config = dict(
    n_layer=9,
    d_model=320,
    n_head=10,
    activation='geglu',
    norm='rmsnorm',
    norm_place='pre',
    rope_base=2640.0,
    attn_scale=0.177,
    tie_embeddings=True,
    init='normal',
    init_std_down=0.0,
    beta1=0.93,
    lr_head=0.00976,
    decay_fraction=0.947,
    seq_len=256,
)
MLP neurons of a small language model. Each row is named by its layer, matrix (gate and up: input weights; down: output weights) and neuron, and shows model dimensions 0-191. Each number is 128 + 32 x the weight over its row's rms, rounded and kept within 0 to 255. Numbers have three digits each. A neuron's up and down rows have the sign that makes its largest values positive.
After each neuron's rows, "raises" lists the tokens whose logits its output raises most directly, leaving later layers aside.

L3.gate184:140176139104140092161090095134095165106102177153157095148124116143152094120066164153099117129094158198132120110092117127159172156145177120118140166118157152107135104152106136113076087080132058064196088144142148138123130099128101109114123112070146123067065158129167176089124147129109137162163130186126116117115111086210148140131063110132118142154085149110176110124130126113153131119129122112136141153064153119150172107101116162067137132179125034155101085128071149104149145131155117086139120079163199085154153116070147136188151131137135153114164101087084141155146175113105129123
L3.up184:164121133127111094140077113091099114158130184115099109119171108172113150157158134165116157123162113152106147104130081099101126096114163116113150054112181133131094128152152104127097114070160119148078125118106178166049110074135155170123098098095136125093153110072115086107073120125119160192111144153161096079099111123207123098097109096145153111099114146154148132179155138133141120076067097098145135146114098088104178127091016149132105122120148083139111216171113148141116155124196140117104062122113138144086136112066105084117132129143104136143161120064092120143098131163121183061
L3.down184:123124163137120138151080104153139127177149128078143107135109169171110126131127096097097157124150148141133170169126109210109150156113118127158080096145132174138155142066116066114120137123103066084176102115120133208086146135157148143132122138110131048152109153149139138146084128092130090153121118135166094111139135097159153068088126148162144137177149112142145115094041076112107139108125083183178077144140116115131106111073082101138128087168135126203090165120164182078109107143125155197145118153156087142045098169151160158141071130107173120125116159098090118138112213151083110105
raises: "aries", "ful", " born", "ography", "s"

L5.gate60:111163113135149157118138103152170173096183126107126090137140081140175151104124119159118118142079078098123120098199084166116102142177069112068138131114100126154070105145149129153082068139068095134134102059104130077099112125142136103069107164111189174160111097118109183124153144123101123169106165089113127114049111070153127131170169138146097131000070144134122129185145106109168117090143120157190118174139109107108136116149140152135192109138155122101073087115124131126172102140158090077118094104074096107190127112095135134083091127123122099183176110079147122136124118149084147155
L5.up60:145154090177090165155073173111149135154127107106130124143132100157111131109116135126143119170129133125177175095127102156142161147134104133068142141125079091136076111195219116140114151181091123152131167206134139101173132094179116106117046167146096203149081199143162092080132101138073175143087099150090117150142195140142151139084106148110143105122047140089161199147127080113138115115113121136186065148229107110151182081088149137173110135134136110136093119089102140162074135142136125078141185115101183109117120125116100088075138051100138161106127142113101106158116116112104120171
L5.down60:106165098102117155154137097143128150082150130058140124098129164148142106105133139144155065103092153205070075140150094199079111119159133129158110087080175122164135135138173161119120141177101195174163168164137128074129092169136099133178132174131114136179084136141129165173142097112125157146151071123088086131113185094130108096085112122126108136163109140144130147155147131143175159097086196158166098107129145103098160048086162160102125084120098133126134154097111157196162166163162095114123139112138141131138158151133087105113147080099142098094152103110069147176183105128127138097
raises: " highest", " largest", "est", "bes", " least"

L3.gate386:146120053108089096192155142127105069094155125166088064165085195135192080106219157065188100142118137122122111112115119126043173097123119173198170099098074090128155141180180157116106112083125091164156116129158103183123083080119120103149164111081142138157120107156106137120145175116148137110183175154157109172101143124168124120105160160109147140095082161163130148164105106087113123122117143136154136143106117203127160129124127142146169118126104084093109073079177114150081149196107172135108088162138165164079158102140098146139074127100124131124145086072122140168115126073108156114
L3.up386:181142122106136156123136151110107109155160095145106089129082084085098138088132126098142164130129147093135099141142168117091155103183105176111152121078102148115160120174144129115116119139140094100110101098119126141170137134130177077205059066152101103153129155135097084148100183099123113109102140135159191138104162151119109110086069105166137178102018132123104100129107172116138169180106188132126135162135110151182117167098103107119106130160165086129118125152188133112109105181138180166085135179136120138076103065108138122150180125095125139145161160129142161226114120124081138104
L3.down386:120129106130076177136112106116100151100161109125081122150102130085106142150160135099159081064219164098087108146105137113063149153139112182097086051149120095155124072123079147105112117164123104093100131136121132179133097131158136132179123118116162103112159164125107097122104112141097096088103116117116111155094146098140075063083142174135131150118115158133141076129113109096121100161179089139155157113127159168155144122074171115080189113088120124130087094093145060144122122038094148147097133100150118094130124070115114194179093100140102099071135146148128084170133068100102085094
raises: "al", "ally", "s", "alt", "aine"

L3.gate748:177121087089146087143059068083107177106122132135161178173106150146134129138107118099128131131158081169151102079101128139135123125133138124143159143089127131087136117140123092113127073148146082138153129194138153159191149151130128138116116080151151171142062085166128160186140118127144115059126157140133124137136127074078116132068112152107125099143092088128148153079135200087129089186090121095130104141158183164102113127140112082110123077092055105047171148139122140136124143145115128183137137155149088103117211095176131116137104128145162119077073114178169095130082099099161066166
L3.up748:149108127111129111087126103130098160129131111129153118183112208170124100156146145137157073101138127137120134168090111119130117229123104118100099179116069150139067131112099112139136089112163084069107162125156136172134127112200156137140142114182131150102134074114099129183126102086138110060039170091119104143121140135100151086110120154165080117127070166121167102102178190057127143155154061097134089063114158136162131116136120136113155089093122159092126152129078151144110138173123155131097149108197057098113159107140116140137081124144191141155127152154121173120121139068152080084
L3.down748:121163115105102113112127129120150186162126149122133144114083077091168164127159130166134125159172125151087139099160187182190156162103182135182116136154177104188199160114119113112152127092180175123138126127114107164143124133156096144193132141164170096137162142193108090081093125126139150106127133116184158110139084185124146185116080111148113095119122127114152108166151055167132101066177161160144136117203110153109137128109120085107133120113075074118152123115162152131111161142140120102156136071131164213109137125140160124222181137163098084125131120178063132121164107112179125167
raises: "s", "ess", "ed", "ion", "d"

L3.gate551:152088124160109085120143136102042115134141139170122114159179163190114176073138133142118164141134116124084149190143122143074070126105118088156120100133079135126143131140147209107151047187164167122142107163140100096085099089136126137167115151202132161149139185147085117139113190152136170174139130144141112090172104095103131067111098127168152065108108114111112123141064183194151120181129153131190172128132142124096064084130127142090133128139132193085128133159155116142157156117132094150117152117076145060134104113112161134140076169154138103200119138107147114100120145149208136179
L3.up551:134148178147104149120165107137094141098124140140094108163108163142174103098077148130146144148110093146121121131184105151085063157127148108144193155170130147168161112079149174128141120142140136172145137126089180148147125050123158171141125184177134138126088181157120113099111151128126171172124162155182108140180131108111172105106143124160168114131087081101114134076084195135119122102146175113102170110183124172072027157109143147104109128129136178080096040155103115138136142100128088133119122133098143085128089128122132142161128133177128134109126174121153213081117102169065104125
L3.down551:175108071174091143115125127083087189158115134177128117147130119157150179088198106127137144207199123111090095173197132117151095075037057103071131058138134135123153155103173078133139119160123157111073155116138170103161136171098079135094142112167132095119081132094154124126073062093132106123132138121190162144168066174165147134119121139099156110177105117141126087094145165136128090176118123128141169145135194132191111129124136194110080106083083121104130135134097183121106155056144176099086124136109178175159075148120105170134097163109123082172145056139159109099167106129187087093
raises: "\n", "\n\n", " −", " +", "  "

L5.gate461:128145111157061093088182083183115111128137143176112193134113142171127138103164171087142187141125097135111153139115164147097149099153138127120125112104090159142113163101029139105086119138173151153134134190102162116176090185135139132087162095119122145068123180098128118103089109159116143118115144166095156120099124106151090132141098150114143064120168149115157070158078133128121117089135117144152136116105115136149079109135131114122138119088131170143107157130093092136164215075109112164047189105200060133229164103117129150072101137136142115144094088165139082140159189108155126127
L5.up461:137102128176111102140156117170085082115164094125057085154153111086129131106176100088165072111125095151157151193142112171130113107128124153123075151137164124083117129110092077132148168118105148103070094175156159132104117171170144143044174148094107175135135119074132108154089041122148129107129146129163140156106109149106138087136147164144151124140143152148131098142126133113093107157087142127152109163095111119163089158114140122113156142120078199071154136141126053116129175065154101151092158167187106158177117096122115118092142057069073170044069133127167116120136179146104113114
L5.down461:105142112126126112157100125113130174042078110089080153162132148170152101149132135119167109144121133143151153123180070110172136150153070199194132142081107113077169157080070078121065137129157164061061134106183133131053141154144139186090089195150154144101144118130155158063133102137104102092087096130108181119131092150178134181126085081149166074105160168129133114106157088094165194117142172142124143127148130164134063105167136072116137076130114178100117121161140140087132152091126103086154170119132090088170135097108124165138146148127131132062096104138109131061129131168144117139
raises: "I", "II", "IV", "X", "V"

L5.gate479:082132138121158146147165170108133141185145091132094104081125136126174089160141098145168095113143091117107137103105083111117102142103123101120116102112110155085160124119060103149118150107190106183160162125135120096076120154195123150151121068072128118111123162122113181160123150146117129167094107186145186151104091099099102108159116164094142064122143133104155160150136116066085111122098147098086133130094187100052158133133178078181107082156127169099094223128143098126176106089148098135079113135116153156154159159087122161134153129117148097126191121165108138179151137066147066144
L5.up479:172118136101127117183116123096150141102170105126090074066138123152158185122155092157103075137207169131106078156102117112139133192104147138174084155093128106134125125156073109197131091102143148116159174148166124098134155140151133115157145093106105178120090120146099133144123075129060065192086135102108113099121120131164131134131120100160094084108127121105131155144142136159136140150142196152090149122111189071140144091202095115175110113110109128158134178103138088122181122155116072109114195136156185147133191106134182154155154062122119063155211078178116173146086135129136088122
L5.down479:142109144143105096144146089151133122170106092148127095096180170144158127068161132106171066132131087228108120134118108097095174175095115198188092119162171173089128124143129138120140124105155097165113128106075105108073150177093107104097120113123128088130109233095108165083111115190136128110112076159124148123100157195114164133123109122149056140115129140126103167154106162133124105188194132145097103123122166090138114142172119177146106152113091110153160174145182098160144142177112071099174134110114116100129165163098151190144147105138153087099142078180096130096144100126104144110
raises: "nt", "n", "uta", "ran", "any"

L5.gate771:087086121099115129056118160140162158130113175143161128129106086121096096140129159110107144150162157132177139104115140128132120136162135121140140113149165078141088164147091078117200185118090095163099083153099062155154154166158120142125110083096149143169213113139124133157171096096126085097111137125106146087172149124140155138113085103161116111140120115100132132073120134086176155145139159128111113101091156164154042128109080076099173146155150169065185151144118122129148108197076084129117101154159154092099114112081156130119136119104071106122110116160143158140106163170106116154
L5.up771:099084106147175128064109099143165179115053078111107129097129143166152122057122127204088109169110108129171165152134167102104124167120142087106115138167126113129115129135105105167058123152116144155133112104098135093163139151127129103163127125129155086171117113111114124140133128063157117098123176109126130090144177117130117187153135121133132144144157111078169092162184198076143138188164122165072141097132106168137081097161131089133175152133193149142201171122173120129133094176126119118123078111136140135172184083130067111125102127052127112127140159089086156126088165112177164167
L5.down771:153133092149091117170088120175174147072129188127107127152191177123119121183169159124138163085142163096155108156113094097129116126096156145071158095151162128085172105101131173125149120162112133104092119126113086093165185153118094098130145106182164143120131135089147168097137122118184166144146119198112107197174081135122054132111155150109185147095125116108079123095055138152089146100126159075119149142122144115118145211115151135107137129134114119157107130147148158142090172129131095088201102133173164134169104151147114167152215167131111097102181128024159189144154077190147080110
raises: " of", "wa", "body", "thing", "name"

L3.gate226:113132162115149108051142143176110124142141099082140129134073111104111188081095153115158154136111095178214138133091065155071113182068131107145156145099141139151193137080143119127095086132108150063143089146100106109129114094136116111170078062135142115128132157124151135131117114142152168138085087140152139137169079132037113157208106098125109121140122171203106151151110106134127148136104175150145120077166109183143146136099130128063142115172171166123123111123142083093082142115151197174123085127114080097147177143143106135128182058153125131144119137154084146154134140114096153166
L3.up226:146134142173143161156156134089187088141191121107109151158123118157184126160130155112217120149139134165111141150128121109074144103207143037183189118043172098188160114103114155141191109114115145121172156152129103073116132143161141138121082138117084113085148098093088137153112140098133143141102149158168105106133092118098048101094120083120133109153067171115155171103144183135098089131112128128146039062098133129141109156153132143093130119126177176165174099058122171107103115175159123194165076133161127162142099138130151150156144162192097083155120138134158144143127137115094118084
L3.down226:090198121103132095123108108090130084173153108135163091124109096138127125113180172145084112137041167131149144167137118137087178129172068174140180080098097122152156143143119192143066138213088170071129124180158207128177139075085113127155170086151125077133142134082153100149117119157137114182136143116115106173160165150146141113139155118163119139114149130181134145203113101095098105087084150145147070084126171115199145092135035115172091155157172143141098136108087107138121163099196067122128100161122139148171086099077090083116120140144115121155113170088136137133218137170072155127
raises: "ult", "ulated", "ule", "ula", "cast"

L5.gate815:062087087116129155106149118109169089117159104116125061035134062099110097130130139082134149114108140088144171156129121134108136134117183148107127131151142171142143104127144117140169157091206109148115126174083150101139135093162173130177150138087163134127164154110160104182110172064091108129095106133179142131099084093095098101179170141131109110158098107135097151175085147110138163164152176101143084160126135135148119126174220113072133103115167102162175105181165156113183141122145167146099151111125081142071098095171100118132102135086112207128176113073135140116136175154080171098
L5.up815:118134070030109132104158051076141152148189099124140150129147079097100129145116136093162153149130145085143132141139119095090136134101178095136124120077129173117161166129126142161142158126146156142072139153112135075116165039084114119132165106109152108170156186101134070187151162106081107156127183156169147138134102103104140144138118133146086082078111100196094128157149097168094117111150128062093162183109142104158121122114139174155071165108212155146120170095098110099104130109169129151138214113107167107122116173101107128157143095088100147138174084148134105109150169161103094115
L5.down815:122117155074157078173105158170157131116120073161125113159182122148130128126053073141102146124138096152136107087114131133114146095100176163131079170130089187175120079111162133138090137168120166149104183153086182188075081126146152138108206144166155106136081164102089140148129134122103169163148106125114167098116129121153093129123143139089123094106131162106107140172111141162136114151155065094154106215122122101098145112173146089150116114095103154175072107156133141095089114115126139096051101121101139184109129164156141169170153086159073140060157156081137116199121156126108196130
raises: "re", "res", "ers", "red", "ered"